MLP neurons of a small language model. Each row is named by its layer, matrix (up: input weights; down: output weights) and neuron, and shows model dimensions 112-239. Each number is 50 + 15 x the weight over its row's rms, rounded and kept within 0 to 99.
Before each neuron's rows, "fires after" lists the tokens most often just before its 100 highest values on Wikipedia text that the model never trained on.

fires after: " ", "com", "e", " 2", " E", " re"
L19.up931:50 53 42 57 46 59 52 54 52 40 55 39 44 47 62 62 52 57 11 18 39 27 62 25 74 54 67 22 73 41 85 50 11 55 61 46 34 43 70 73 59 71 55 55 49 66 55 38 65 50 49 52 55 49 34 20 77 74 47 40 08 73 28 11 49 44 47 90 31 43 38 38 61 37 59 42 47 63 54 89 27 63 53 49 38 47 38 34 15 48 45 72 40 63 28 55 46 57 47 54 49 62 33 41 68 65 75 46 65 56 75 59 42 26 60 55 69 46 30 51 54 39 29 46 59 58 46 41
L19.down931:56 57 67 33 37 65 44 55 65 24 40 53 34 76 46 48 51 62 58 54 43 61 72 53 37 59 30 55 63 34 46 31 45 58 05 40 49 68 53 51 19 44 38 29 63 39 47 85 38 56 27 47 50 67 70 66 40 29 85 40 45 33 58 57 20 71 61 24 70 33 66 83 57 46 56 63 22 34 71 46 55 56 72 46 71 55 38 53 74 72 46 42 28 37 29 46 52 49 62 76 62 40 70 55 69 54 57 41 47 73 64 51 69 58 37 19 60 69 39 50 35 86 46 68 57 26 54 27

fires after: "\n", "s"
L18.up152:52 52 29 34 37 48 57 71 75 53 54 82 77 57 46 53 44 61 31 42 25 20 56 49 46 66 43 55 54 57 34 30 34 42 67 29 25 66 46 58 45 59 46 39 41 38 43 76 67 78 52 76 49 63 52 33 44 21 20 29 32 66 36 50 61 42 43 42 23 29 25 45 33 40 44 41 57 43 23 76 62 60 49 58 51 60 94 29 28 59 50 33 63 52 54 51 67 54 42 60 36 69 47 37 62 47 44 66 38 51 48 76 44 32 67 41 49 25 64 62 70 40 62 60 56 62 60 47
L18.down152:80 35 47 67 65 47 31 60 25 50 57 65 33 60 59 58 48 64 35 66 53 54 65 46 47 40 75 46 58 46 59 46 38 49 78 58 63 47 71 68 39 48 52 43 50 63 71 39 44 29 30 73 52 61 72 61 52 61 65 12 59 32 67 82 54 50 50 31 38 57 51 66 49 78 54 41 42 39 31 45 34 47 76 60 42 48 45 60 44 26 28 65 51 51 27 59 49 64 61 69 39 58 52 60 44 25 62 65 64 57 46 27 60 62 31 31 20 56 20 47 48 44 70 66 60 42 67 46

fires after: " W", "W", "T", " Do", " Wa", " in"
L10.up1255:73 35 56 44 52 35 63 47 82 56 20 63 57 48 68 44 70 59 39 71 52 37 49 22 67 62 62 22 36 29 56 31 25 50 49 48 42 39 75 30 23 43 33 41 15 53 51 44 36 50 40 71 35 44 51 19 68 55 47 55 49 69 31 44 42 43 42 75 65 32 57 64 62 37 65 44 40 59 60 45 63 37 79 65 59 47 37 43 44 54 83 54 53 53 56 34 73 43 51 48 35 73 49 58 15 46 54 33 66 53 92 54 40 42 34 36 41 12 44 65 29 72 51 45 50 19 50 50
L10.down1255:50 34 56 16 52 59 53 61 64 76 40 59 59 50 57 11 70 41 31 56 40 43 38 48 52 28 79 88 35 47 40 18 51 50 48 39 12 84 45 53 42 17 70 59 58 38 54 24 47 49 56 31 70 51 49 30 80 32 46 69 64 58 59 46 48 58 66 58 55 35 43 36 49 37 33 54 33 56 25 67 59 37 61 45 52 42 59 58 27 42 48 47 39 49 45 38 22 83 60 40 37 54 45 67 54 46 50 50 79 36 28 50 37 35 53 28 69 49 47 51 53 41 48 73 57 74 55 38

fires after: " W", " P", "T", " O", "W"
L10.up531:64 51 51 65 29 38 68 40 86 36 54 42 62 70 65 44 54 71 47 46 63 51 42 51 31 52 60 33 42 65 49 38 28 42 43 44 33 40 47 34 35 36 51 51 54 58 34 39 29 45 26 58 56 41 35 32 43 35 31 73 41 42 70 52 54 52 28 71 47 25 56 42 65 61 36 38 40 54 56 54 46 43 73 51 47 47 61 48 49 32 44 62 69 74 77 29 55 34 74 56 29 53 64 71 47 66 54 30 52 30 58 41 45 47 29 60 58 13 36 78 14 64 57 39 56 34 37 73
L10.down531:56 42 35 42 46 53 19 16 51 64 49 59 45 60 51 72 69 62 31 53 68 57 26 28 71 64 87 66 26 53 67 63 56 63 31 41 24 53 36 64 26 52 67 52 59 58 59 51 52 58 35 45 48 43 48 42 60 49 46 55 55 56 50 28 42 37 60 43 64 40 70 72 66 59 41 61 45 54 59 59 56 31 26 44 61 78 43 52 38 58 78 44 74 22 52 39 67 72 65 59 32 34 31 61 80 49 55 53 52 43 50 32 52 35 13 17 56 62 30 53 65 68 44 26 35 38 33 67

fires after: " ", " or", "ne", " the"
L21.up194:58 69 46 44 59 38 72 61 39 24 58 48 60 49 52 95 76 59 49 73 45 36 74 30 55 41 52 55 57 50 31 56 26 89 50 40 65 60 69 64 74 84 19 77 71 33 57 53 73 47 48 50 55 27 38 29 65 23 28 49 50 68 67 40 42 42 75 42 58 58 74 46 61 16 34 73 49 67 15 69 41 46 80 48 58 40 52 56 78 35 42 64 53 64 60 33 27 38 45 52 21 45 16 43 43 50 53 25 82 44 52 41 81 77 59 60 66 56 65 41 57 39 59 43 72 48 21 33
L21.down194:44 48 39 30 69 58 43 24 46 54 38 33 74 61 62 29 60 46 72 64 70 53 52 52 73 46 57 36 64 44 47 46 62 35 78 42 17 69 34 39 60 45 51 32 56 40 18 35 49 49 30 57 52 35 77 48 49 48 44 58 23 80 27 31 10 96 50 24 35 31 29 72 52 54 56 54 47 46 35 58 55 56 51 51 41 44 22 55 57 86 66 51 30 59 77 44 37 54 32 35 47 59 38 69 49 30 69 66 58 62 49 39 39 28 32 35 37 53 57 71 27 44 67 54 72 79 25 38

fires after: "e", "n", "ne", "fe", " su", " "
L13.up205:62 34 31 25 42 47 52 44 58 39 62 27 77 58 47 56 48 29 32 40 54 53 54 35 29 52 56 33 49 47 46 70 50 50 55 61 42 18 74 54 47 63 32 45 61 37 47 80 51 42 53 39 81 27 43 67 74 28 21 81 59 44 59 63 52 48 44 57 46 51 62 31 39 41 44 61 38 71 55 63 43 43 60 53 79 49 80 56 42 62 29 50 60 55 44 36 54 38 75 49 37 51 47 56 37 64 65 54 89 39 44 50 46 36 40 68 65 56 36 71 55 55 24 51 44 46 42 62
L13.down205:42 53 35 51 54 68 47 53 71 28 54 45 38 54 66 72 52 50 59 36 46 40 54 72 43 55 64 70 72 23 50 38 50 20 42 58 33 72 68 62 42 60 42 62 50 36 51 60 34 34 32 25 84 52 30 55 49 44 49 56 59 67 37 82 26 67 57 67 64 27 64 51 69 42 48 51 31 71 51 58 38 76 79 75 75 47 56 44 51 41 50 34 33 75 53 30 47 23 45 37 53 70 41 69 48 54 53 38 86 72 48 26 75 31 49 23 66 76 51 74 46 52 58 58 34 44 21 47

fires after: "ver", "er", " over", " count"
L11.up421:57 53 46 52 44 79 31 57 55 75 68 67 25 61 86 31 20 54 44 21 19 41 57 45 61 83 76 48 46 46 50 49 47 45 37 62 48 62 37 23 38 50 18 54 40 37 36 61 45 57 30 70 50 52 37 56 59 23 72 59 63 62 30 27 58 30 54 55 49 36 56 38 44 65 29 31 27 39 68 51 53 51 60 59 66 22 37 58 32 22 20 58 32 42 48 48 44 65 49 52 40 46 40 50 32 48 41 32 72 75 57 42 77 49 46 49 37 38 68 47 47 35 41 34 31 35 58 55
L11.down421:45 73 51 47 29 44 57 49 74 64 68 58 32 52 47 67 19 35 58 55 26 51 73 46 30 40 51 60 61 45 41 67 38 46 57 77 16 50 47 70 49 44 44 68 61 73 35 30 68 46 43 86 82 44 11 51 50 41 51 63 67 41 82 37 49 49 40 66 54 46 51 60 62 67 39 65 28 51 57 58 36 48 62 53 71 60 49 53 49 51 83 73 64 53 32 37 64 46 45 15 44 32 51 58 43 59 38 54 31 51 64 39 51 74 57 50 33 44 49 33 51 62 28 59 25 60 48 66

fires after: "cc", " c", "en", " d", "y", " ex"
L13.up656:60 30 51 30 15 51 65 65 52 39 51 51 60 53 66 64 59 54 42 46 54 56 61 34 50 71 62 62 85 54 47 58 22 53 64 24 46 56 38 69 41 38 40 44 54 48 53 48 24 54 44 66 43 44 45 44 73 51 45 59 54 61 56 49 65 34 45 52 46 59 29 46 66 46 47 51 31 33 30 73 37 34 35 53 39 48 35 44 44 28 54 70 38 74 69 37 50 26 60 48 08 54 46 43 51 42 47 51 55 62 50 50 68 75 71 63 57 54 81 40 65 68 61 31 51 54 70 40
L13.down656:30 77 46 43 53 29 48 57 40 42 38 25 48 35 30 45 51 65 41 46 74 37 57 63 49 62 52 39 59 54 49 21 69 46 36 39 55 52 79 27 55 32 35 43 61 86 42 28 48 22 34 28 40 45 41 40 81 67 00 50 30 14 66 49 45 77 62 46 61 70 64 80 32 30 33 71 43 50 49 42 54 78 88 44 65 63 41 45 65 49 65 50 62 29 19 57 60 37 54 51 63 26 41 34 57 30 58 37 11 21 49 49 50 84 51 49 52 90 54 57 31 60 45 50 37 59 57 43

fires after: " K", " E", " Jo", " G", " D", "n"
L18.up407:52 54 46 61 40 77 57 27 61 44 73 26 86 72 48 63 50 22 59 69 46 21 80 53 51 71 40 27 81 28 76 64 51 65 47 28 53 53 66 50 42 64 60 73 56 73 31 77 34 45 38 57 49 51 32 49 84 60 44 40 64 42 65 35 40 35 76 25 42 41 50 46 35 32 59 34 54 46 40 52 43 36 55 60 44 48 64 70 37 54 74 62 17 45 39 73 37 39 38 72 34 70 32 66 79 38 45 49 55 33 55 62 45 68 67 57 44 53 63 65 38 91 80 42 48 03 51 54
L18.down407:70 61 47 36 59 63 45 90 51 65 53 51 68 57 78 63 43 44 35 35 55 55 43 73 45 48 63 42 64 50 45 37 50 61 70 63 66 45 45 46 55 49 30 68 68 46 19 59 44 54 55 65 43 34 68 41 57 66 68 47 53 50 53 36 29 25 43 23 55 44 52 41 56 58 36 47 62 82 51 52 42 60 67 88 52 57 46 55 34 36 45 82 41 28 53 49 37 30 56 54 74 16 48 43 25 70 59 57 64 46 56 30 64 59 61 30 45 54 81 81 56 44 47 66 36 75 33 58

fires after: "c", " c", "ro", " C", "er", " "
L10.up644:71 39 60 56 65 15 46 54 74 57 86 38 49 82 77 38 59 40 54 51 34 49 63 48 45 68 52 56 62 42 39 49 45 53 65 25 64 59 99 44 56 68 48 68 46 21 23 71 36 56 09 63 32 51 39 41 43 43 39 56 40 39 54 23 42 34 43 43 75 57 40 49 39 60 59 32 59 56 32 43 45 40 55 63 64 45 73 67 43 32 64 78 40 53 20 61 35 66 60 62 47 45 43 63 76 44 60 63 48 21 78 53 41 43 56 42 64 27 72 59 45 43 76 48 58 41 32 38
L10.down644:53 67 59 68 38 59 39 51 33 39 55 45 30 51 30 48 80 57 65 70 34 45 69 46 31 70 74 71 34 38 60 56 44 60 58 58 64 30 63 55 43 55 48 43 72 40 61 47 36 48 44 41 58 38 59 43 52 56 27 27 32 49 46 43 46 65 81 51 42 32 80 32 44 39 25 49 70 41 48 31 48 47 45 51 43 78 54 40 49 34 57 68 49 71 48 39 49 56 57 28 59 43 51 64 70 52 44 43 37 74 60 57 36 44 61 47 73 49 59 51 56 42 43 44 24 09 61 50

fires after: "c", " C", " D", "d", "n", " de"
L13.up133:71 49 36 53 38 40 55 48 22 52 39 82 70 69 72 45 71 54 30 38 49 61 55 27 78 53 36 64 52 20 33 51 48 41 52 29 44 57 62 37 61 27 45 34 57 61 53 44 25 51 68 82 44 52 36 42 55 36 34 59 23 54 48 33 69 49 40 67 67 42 56 33 51 46 57 27 42 43 30 61 58 51 55 40 57 65 48 49 17 36 37 35 31 36 47 21 19 38 77 82 49 55 61 21 90 38 64 39 36 27 50 81 54 35 63 50 75 59 53 56 49 40 68 24 61 39 31 52
L13.down133:60 49 45 43 69 59 43 80 47 40 54 28 63 55 46 26 59 64 33 43 79 55 33 72 52 42 74 18 35 72 76 62 67 60 54 66 48 57 34 56 54 51 34 26 62 44 86 60 61 59 75 37 34 44 54 52 65 72 50 44 37 55 46 60 46 60 74 58 64 58 38 62 43 76 60 47 41 25 41 37 63 57 46 67 10 61 53 42 50 51 41 28 47 41 56 29 48 55 33 38 75 51 63 69 78 36 37 49 25 63 50 79 49 44 57 48 63 54 56 33 30 71 49 79 56 54 35 49

fires after: "\n", " ", " f", " F", " car"
L11.up9:48 50 44 11 68 48 77 45 50 63 57 64 71 38 69 53 48 38 33 30 50 51 43 55 50 63 69 42 79 29 57 57 49 60 81 48 20 40 41 61 29 32 50 22 18 45 61 63 38 55 60 54 42 56 51 29 53 41 36 46 27 65 61 38 47 43 25 53 48 41 44 64 38 51 36 88 62 57 53 61 16 45 62 58 66 46 63 53 61 48 35 59 55 83 56 49 36 55 68 55 42 78 39 49 63 54 57 18 54 49 67 71 52 33 49 39 71 34 82 79 26 78 56 54 59 30 32 31
L11.down9:61 49 48 68 54 20 52 47 35 56 46 69 73 38 42 70 19 76 65 58 56 45 37 44 48 31 13 59 54 79 52 36 33 66 47 47 54 68 40 55 66 69 41 76 51 66 39 39 33 67 43 19 46 69 50 60 55 46 68 44 38 50 45 74 56 57 68 51 33 44 59 30 44 37 50 45 56 41 56 39 93 48 43 61 30 52 61 58 47 76 72 44 47 32 51 79 28 30 46 52 49 47 58 62 35 32 42 85 24 71 51 37 64 34 52 58 46 46 25 63 62 67 59 58 65 63 47 78

fires after: "′", "ite", "al", "er", "it", " Mount"
L10.up685:58 55 48 35 60 41 47 56 28 19 44 45 61 25 54 50 40 50 62 68 36 37 48 36 61 68 40 34 89 56 62 34 49 43 49 34 59 58 49 68 45 63 65 73 41 27 50 69 57 33 48 63 78 62 49 64 65 34 51 54 38 45 54 72 54 76 34 45 39 48 06 52 41 45 62 44 58 63 64 72 50 59 43 31 64 17 52 39 38 57 69 77 58 59 34 49 41 79 46 43 44 26 73 31 43 29 79 38 58 51 29 49 33 30 65 28 43 43 50 41 71 71 40 55 23 51 66 67
L10.down685:41 46 59 47 57 53 68 66 44 62 16 56 30 43 59 17 58 55 69 27 71 69 28 47 56 31 53 34 44 57 45 43 55 52 42 49 29 62 57 57 36 37 42 35 42 40 77 60 70 76 68 68 33 32 49 60 45 51 49 65 52 50 52 10 29 46 34 71 35 60 53 40 34 51 59 67 59 44 65 65 24 26 67 61 62 58 64 54 40 48 41 53 27 69 25 34 56 60 46 21 71 24 67 59 64 31 41 62 63 44 44 66 57 55 62 33 39 42 49 59 66 72 49 55 75 37 59 79

fires after: " con", "ver", "on", "ro", "la"
L10.up1217:44 51 53 68 43 76 36 71 80 28 50 21 42 46 42 57 24 52 57 39 43 26 82 56 60 69 48 56 71 44 67 32 27 45 50 36 66 59 75 62 52 39 41 57 66 50 36 71 46 55 22 74 26 48 44 41 50 50 32 64 28 49 74 50 58 38 52 64 38 34 41 61 67 66 63 33 30 54 50 57 38 61 44 46 38 42 52 44 47 60 11 87 52 56 26 51 43 24 58 78 57 30 51 39 53 42 60 64 35 36 32 30 29 43 59 52 45 57 53 53 06 45 45 56 44 44 69 67
L10.down1217:45 71 39 49 40 31 70 44 62 79 39 65 61 48 64 46 65 29 34 27 33 86 61 50 44 42 51 28 53 30 42 70 47 65 52 41 50 10 36 52 40 71 36 50 48 74 36 35 64 67 59 60 33 63 46 55 58 38 35 78 40 49 41 42 47 53 58 89 54 59 33 59 56 36 59 47 63 41 48 32 63 76 92 92 35 68 50 34 38 22 64 40 69 47 42 48 46 37 26 23 32 91 49 56 52 40 49 48 36 35 45 51 36 51 59 48 95 55 75 18 41 67 51 49 38 69 33 48

fires after: " re", " V", "cc", " C"
L10.up239:36 68 13 48 32 43 61 40 70 38 36 56 47 47 65 41 51 54 61 53 54 55 32 43 69 63 46 41 29 24 55 51 42 47 37 27 09 45 51 41 55 47 18 31 53 66 53 65 47 60 47 34 52 47 37 50 37 28 11 37 29 37 42 41 30 17 47 85 33 54 33 42 21 67 56 56 44 53 51 71 53 43 59 47 43 22 99 67 38 29 39 61 41 56 41 57 45 45 59 55 44 42 52 32 66 54 55 44 49 36 62 74 47 62 47 50 58 54 37 58 48 44 62 31 53 26 58 46
L10.down239:04 16 56 52 44 59 61 40 52 40 56 64 24 38 35 70 62 56 66 62 80 71 64 33 51 45 69 47 45 48 61 54 52 50 65 53 10 46 30 68 32 62 62 50 37 40 49 35 56 46 56 52 45 66 52 50 37 78 54 54 48 54 63 41 28 59 39 50 46 64 25 38 38 49 67 42 49 43 74 44 51 45 42 58 55 67 84 58 40 56 41 23 50 48 53 92 60 70 59 37 32 42 43 75 44 59 27 74 45 68 76 42 55 47 47 61 54 64 34 46 61 30 38 55 53 61 49 55

fires after: "i", "u", " a", "e", "hu", "ne"
L13.up537:56 34 29 63 42 42 60 60 61 28 57 46 74 52 56 65 55 78 50 52 61 19 23 32 36 49 61 36 55 34 60 33 24 56 55 32 46 32 76 70 63 56 18 36 31 42 35 67 37 71 44 54 61 56 44 23 61 56 15 46 48 40 39 02 58 48 39 71 39 41 29 64 56 65 56 68 37 25 31 81 77 44 51 35 61 46 74 48 53 39 53 40 49 43 44 52 55 50 52 69 39 49 23 45 42 69 43 74 69 69 56 45 40 42 26 85 48 44 53 49 60 46 48 52 46 44 43 57
L13.down537:85 67 56 73 58 52 45 38 40 31 21 81 50 58 31 56 51 39 75 39 65 57 21 47 45 51 32 85 52 14 26 40 26 33 38 62 37 61 61 59 67 46 54 48 54 31 71 31 49 53 54 59 57 46 62 65 71 59 32 66 49 48 86 50 14 68 64 63 75 37 44 43 53 47 70 51 74 56 45 07 61 48 63 82 63 42 45 54 62 40 62 35 52 52 50 66 41 63 47 36 65 40 79 45 45 62 50 47 78 51 37 64 55 61 47 37 21 26 51 52 37 25 37 69 62 42 44 49

fires after: " K", "k", " G", " S", " Win"
L11.up1117:44 64 48 47 54 28 62 43 63 42 54 65 63 62 53 57 38 68 42 39 21 38 37 35 48 54 35 57 41 23 56 21 00 80 60 37 45 29 64 57 42 62 59 64 36 69 46 79 37 69 54 57 44 59 48 62 71 57 49 73 63 66 67 12 43 42 57 40 42 56 57 36 65 55 58 23 54 50 27 68 64 38 81 53 78 20 41 48 32 56 57 70 54 48 61 42 51 66 35 51 50 61 52 56 63 62 59 40 67 58 47 53 53 54 42 57 66 46 36 63 40 49 46 61 54 25 46 58
L11.down1117:75 64 58 57 26 43 51 31 36 35 45 56 37 52 76 44 50 36 54 39 68 63 49 43 39 61 56 80 57 48 28 36 52 49 53 59 50 25 66 81 75 47 54 68 53 42 61 50 58 74 56 52 46 38 81 55 50 64 50 44 58 43 43 44 40 55 65 41 60 54 46 67 63 76 59 65 63 67 56 56 30 52 38 48 54 15 24 56 52 57 79 37 42 48 45 51 43 65 37 50 63 32 53 41 35 37 68 45 42 45 74 51 86 38 61 22 46 48 72 27 44 34 37 75 36 53 35 55

fires after: " ", "n", "e", "ne", " for"
L11.up706:58 27 60 58 23 64 67 66 49 31 49 55 73 42 53 61 49 55 41 37 30 41 47 51 39 70 50 25 63 68 49 66 41 63 44 52 26 67 78 54 57 61 45 49 39 48 30 61 54 25 50 56 65 42 34 30 68 30 56 63 32 49 73 53 60 54 60 58 52 38 39 64 33 59 60 78 32 59 49 42 57 48 40 46 78 47 40 35 51 54 62 27 74 71 50 38 50 32 59 54 25 62 59 51 45 50 99 40 71 46 48 54 62 59 53 44 69 41 68 38 60 65 38 56 47 34 58 71
L11.down706:25 32 52 52 47 73 44 55 55 47 70 36 48 44 30 46 53 59 65 55 37 52 72 39 52 44 71 59 55 53 26 04 43 47 35 43 51 44 47 76 71 13 61 59 59 49 43 78 48 75 42 48 41 41 63 28 29 92 52 50 56 69 27 50 39 33 39 31 37 37 44 46 61 39 67 36 76 34 44 70 16 66 50 74 85 54 59 75 36 31 49 69 36 34 52 48 18 70 75 66 67 49 70 37 51 27 63 24 65 54 62 55 78 53 45 43 67 53 17 59 55 60 39 51 17 41 51 45

fires after: " ", " (", " mi", "===", " Mi", " f"
L21.up677:36 39 56 26 52 38 73 48 50 56 26 46 49 56 60 70 44 62 49 41 57 50 31 56 80 60 95 63 39 52 51 51 49 38 32 45 33 46 63 36 27 52 54 38 29 26 50 52 38 15 44 33 13 27 54 62 56 38 52 59 35 64 83 66 17 61 30 58 43 54 67 71 31 71 38 32 48 32 36 66 55 65 44 48 57 50 77 49 46 60 55 51 59 71 37 29 37 46 46 53 25 64 37 39 43 35 81 31 50 26 31 68 48 44 33 52 71 53 57 49 54 77 63 27 23 36 41 36
L21.down677:36 64 74 74 23 62 13 49 46 34 74 63 46 40 46 34 50 57 58 44 42 62 32 69 60 23 40 39 60 43 32 46 22 44 38 55 43 30 54 55 58 37 33 52 48 62 70 42 63 55 45 31 55 54 69 90 68 53 33 50 29 74 67 58 40 64 89 64 46 75 38 45 61 40 36 51 40 19 64 73 61 45 49 60 63 30 69 46 52 36 72 09 64 26 62 50 66 35 76 75 74 41 63 55 35 47 40 65 60 64 86 40 42 60 37 46 29 50 40 60 29 33 52 72 61 47 57 65

fires after: " cl", "t", "ative", " ca", " Pi", " ma"
L10.up23:68 69 40 49 33 58 38 62 55 35 55 38 59 44 49 70 31 50 27 17 26 52 68 56 63 40 43 69 47 31 41 43 65 29 42 50 36 30 31 62 51 67 49 32 44 18 66 30 61 26 28 19 62 49 41 35 48 43 28 46 50 32 53 58 45 26 53 39 41 45 53 51 68 60 59 51 62 56 50 62 38 60 72 63 36 57 76 49 50 51 31 60 62 20 63 26 43 63 48 45 51 71 50 55 80 66 44 21 58 38 76 40 43 44 68 68 50 30 52 40 46 46 61 25 24 46 29 53
L10.down23:63 50 63 54 68 40 65 40 72 48 64 54 38 54 53 54 61 51 41 35 68 51 67 71 31 25 49 19 79 17 71 57 84 36 50 54 30 84 47 37 45 54 41 60 61 38 52 51 82 59 42 40 64 69 41 48 71 68 62 34 32 53 42 50 52 43 70 57 20 73 18 60 46 20 44 51 30 74 31 41 56 42 72 37 63 49 52 33 37 69 43 30 50 53 56 57 61 53 52 65 47 67 57 64 27 68 57 60 42 62 21 58 34 59 56 56 50 50 49 55 53 48 43 30 52 55 58 72

fires after: "or", "lo", "er", " count", "ter", "l"
L11.up267:33 61 71 33 43 38 40 45 42 80 65 69 48 64 48 79 59 62 66 35 28 61 49 61 58 72 33 54 73 40 13 70 56 41 45 32 34 48 57 31 60 46 26 68 47 39 33 44 39 59 32 29 64 43 52 50 64 26 55 37 56 43 65 29 43 29 23 23 48 30 58 50 49 59 62 38 34 19 51 63 51 60 61 71 51 40 62 55 62 47 32 66 21 49 32 38 50 51 40 47 52 52 53 59 64 47 51 71 61 59 55 50 56 76 60 48 60 25 68 56 63 55 44 29 43 57 81 42
L11.down267:76 55 65 62 10 41 53 21 49 51 47 54 46 36 43 58 35 20 48 42 48 33 51 86 61 37 63 24 56 63 55 37 83 36 47 55 55 37 73 46 45 51 32 45 39 29 59 35 62 51 43 61 62 63 24 60 72 36 45 53 41 63 52 49 59 55 54 52 68 70 48 51 66 87 45 56 19 51 68 36 43 31 48 29 30 47 40 76 45 40 31 48 78 13 50 61 84 69 50 75 54 44 44 70 69 45 63 35 42 41 31 63 28 46 65 62 47 46 77 13 29 47 52 49 46 51 54 60

fires after: " as", "\n", "s", " g", " As"
L13.up478:52 54 43 47 56 31 57 47 60 35 52 50 79 59 56 46 26 86 47 29 30 57 37 33 72 43 65 64 42 59 57 13 31 72 39 45 31 75 57 82 46 61 52 54 40 40 49 78 70 55 34 46 36 54 44 41 63 66 32 42 41 48 23 49 44 43 43 52 25 35 28 46 48 53 63 58 33 54 40 95 45 25 51 46 63 28 53 74 47 36 38 43 60 49 33 50 63 39 61 57 20 60 57 40 84 52 46 49 41 18 44 39 36 45 49 47 51 37 73 52 39 53 51 51 45 26 51 46
L13.down478:44 48 32 34 47 55 23 56 07 47 48 44 62 45 46 41 55 60 58 52 23 57 39 40 75 33 57 43 31 71 80 47 53 11 62 65 86 27 51 31 57 32 19 58 18 71 52 66 36 70 44 52 38 43 56 42 53 63 46 28 42 61 41 56 46 45 64 51 56 47 81 82 47 58 33 54 15 74 71 49 40 46 57 49 51 41 38 54 47 46 61 68 48 44 26 44 75 18 50 49 56 48 60 71 54 35 33 67 62 35 26 41 54 69 37 38 40 59 49 57 82 57 63 52 68 53 68 34

fires after: " the", " The", "g", " ", "n", "ver"
L10.up1010:85 36 32 34 63 47 31 34 56 58 77 50 54 51 71 53 31 58 33 64 66 50 76 44 52 45 42 38 42 42 38 65 41 45 50 82 61 41 49 50 43 45 21 45 51 64 41 68 53 56 56 45 63 54 37 35 28 05 44 76 65 57 51 40 47 44 79 52 38 52 34 54 43 55 26 56 53 54 26 25 74 33 51 38 62 34 57 57 69 51 48 45 52 59 34 42 20 42 58 53 53 72 27 55 17 41 59 59 76 27 48 63 60 46 75 50 61 56 23 49 41 35 66 61 34 47 48 52
L10.down1010:50 62 53 58 56 50 50 45 82 58 54 65 45 58 72 53 71 28 40 57 31 35 57 57 46 40 55 62 76 49 54 71 38 32 42 29 47 66 35 45 53 34 30 23 56 35 73 42 65 37 23 20 43 80 53 43 59 38 57 43 45 40 52 34 52 67 18 44 77 46 35 33 36 63 47 47 53 25 45 49 48 60 63 35 53 43 39 51 49 37 68 44 22 41 50 49 37 33 44 53 73 24 48 45 36 57 48 51 29 67 68 61 66 89 34 43 43 82 33 27 70 71 47 49 53 54 39 50

fires after: "c", "T", " cl", " c", " C", "cc"
L10.up675:42 48 41 55 42 47 61 35 56 56 51 51 42 56 54 34 31 49 58 43 70 44 42 59 51 51 20 10 42 40 48 61 47 35 54 46 47 41 60 46 23 59 29 44 57 58 68 35 34 32 24 53 72 46 40 38 28 50 60 59 50 51 45 56 48 14 57 48 70 61 30 55 48 59 50 39 60 48 60 56 57 42 49 70 46 52 63 62 45 43 58 44 43 66 68 55 56 37 74 53 39 59 66 19 55 66 37 46 49 22 71 80 43 40 59 31 36 52 47 51 54 54 85 16 74 39 44 72
L10.down675:24 25 56 53 59 40 26 65 68 51 60 21 68 61 36 61 49 59 48 48 84 51 24 48 31 64 78 31 44 64 74 34 34 37 48 41 14 43 29 63 52 56 55 42 63 49 51 25 57 49 55 57 57 56 69 49 71 67 28 65 08 67 49 57 65 56 70 61 73 63 70 77 55 37 77 50 52 36 90 71 40 37 66 34 30 60 54 49 55 60 58 57 55 32 19 54 63 65 53 62 56 20 40 45 55 27 78 44 34 40 58 39 44 70 28 41 40 57 62 69 46 45 62 39 54 41 76 58

fires after: " F", " f", "″", "F", " Port", " "
L10.up376:38 43 45 52 34 52 49 44 51 34 32 72 59 39 54 54 65 54 56 42 33 65 55 56 78 69 54 57 46 58 45 66 32 82 27 46 32 48 58 71 62 55 57 34 31 17 65 55 53 16 40 43 54 28 47 34 42 30 42 92 44 61 54 61 62 46 39 54 62 51 35 73 33 55 51 53 56 65 46 54 57 79 58 51 70 62 82 69 48 53 61 70 31 46 55 50 36 49 77 45 47 57 46 60 34 68 56 36 57 33 23 44 54 44 43 34 47 19 61 45 45 53 32 44 46 37 43 50
L10.down376:46 41 55 39 65 24 45 32 52 70 51 53 65 54 23 47 49 56 38 33 35 74 76 64 59 57 83 44 57 47 83 34 44 41 47 59 65 64 44 38 62 66 53 43 41 50 52 46 52 69 47 35 35 49 51 69 64 76 40 56 31 62 64 38 29 56 22 38 67 56 41 30 58 58 64 38 43 29 30 33 76 40 41 64 41 35 67 61 58 60 54 42 41 42 28 45 32 27 33 53 40 65 55 63 51 63 44 36 51 54 51 27 69 68 49 77 36 38 58 45 59 48 23 60 60 37 26 35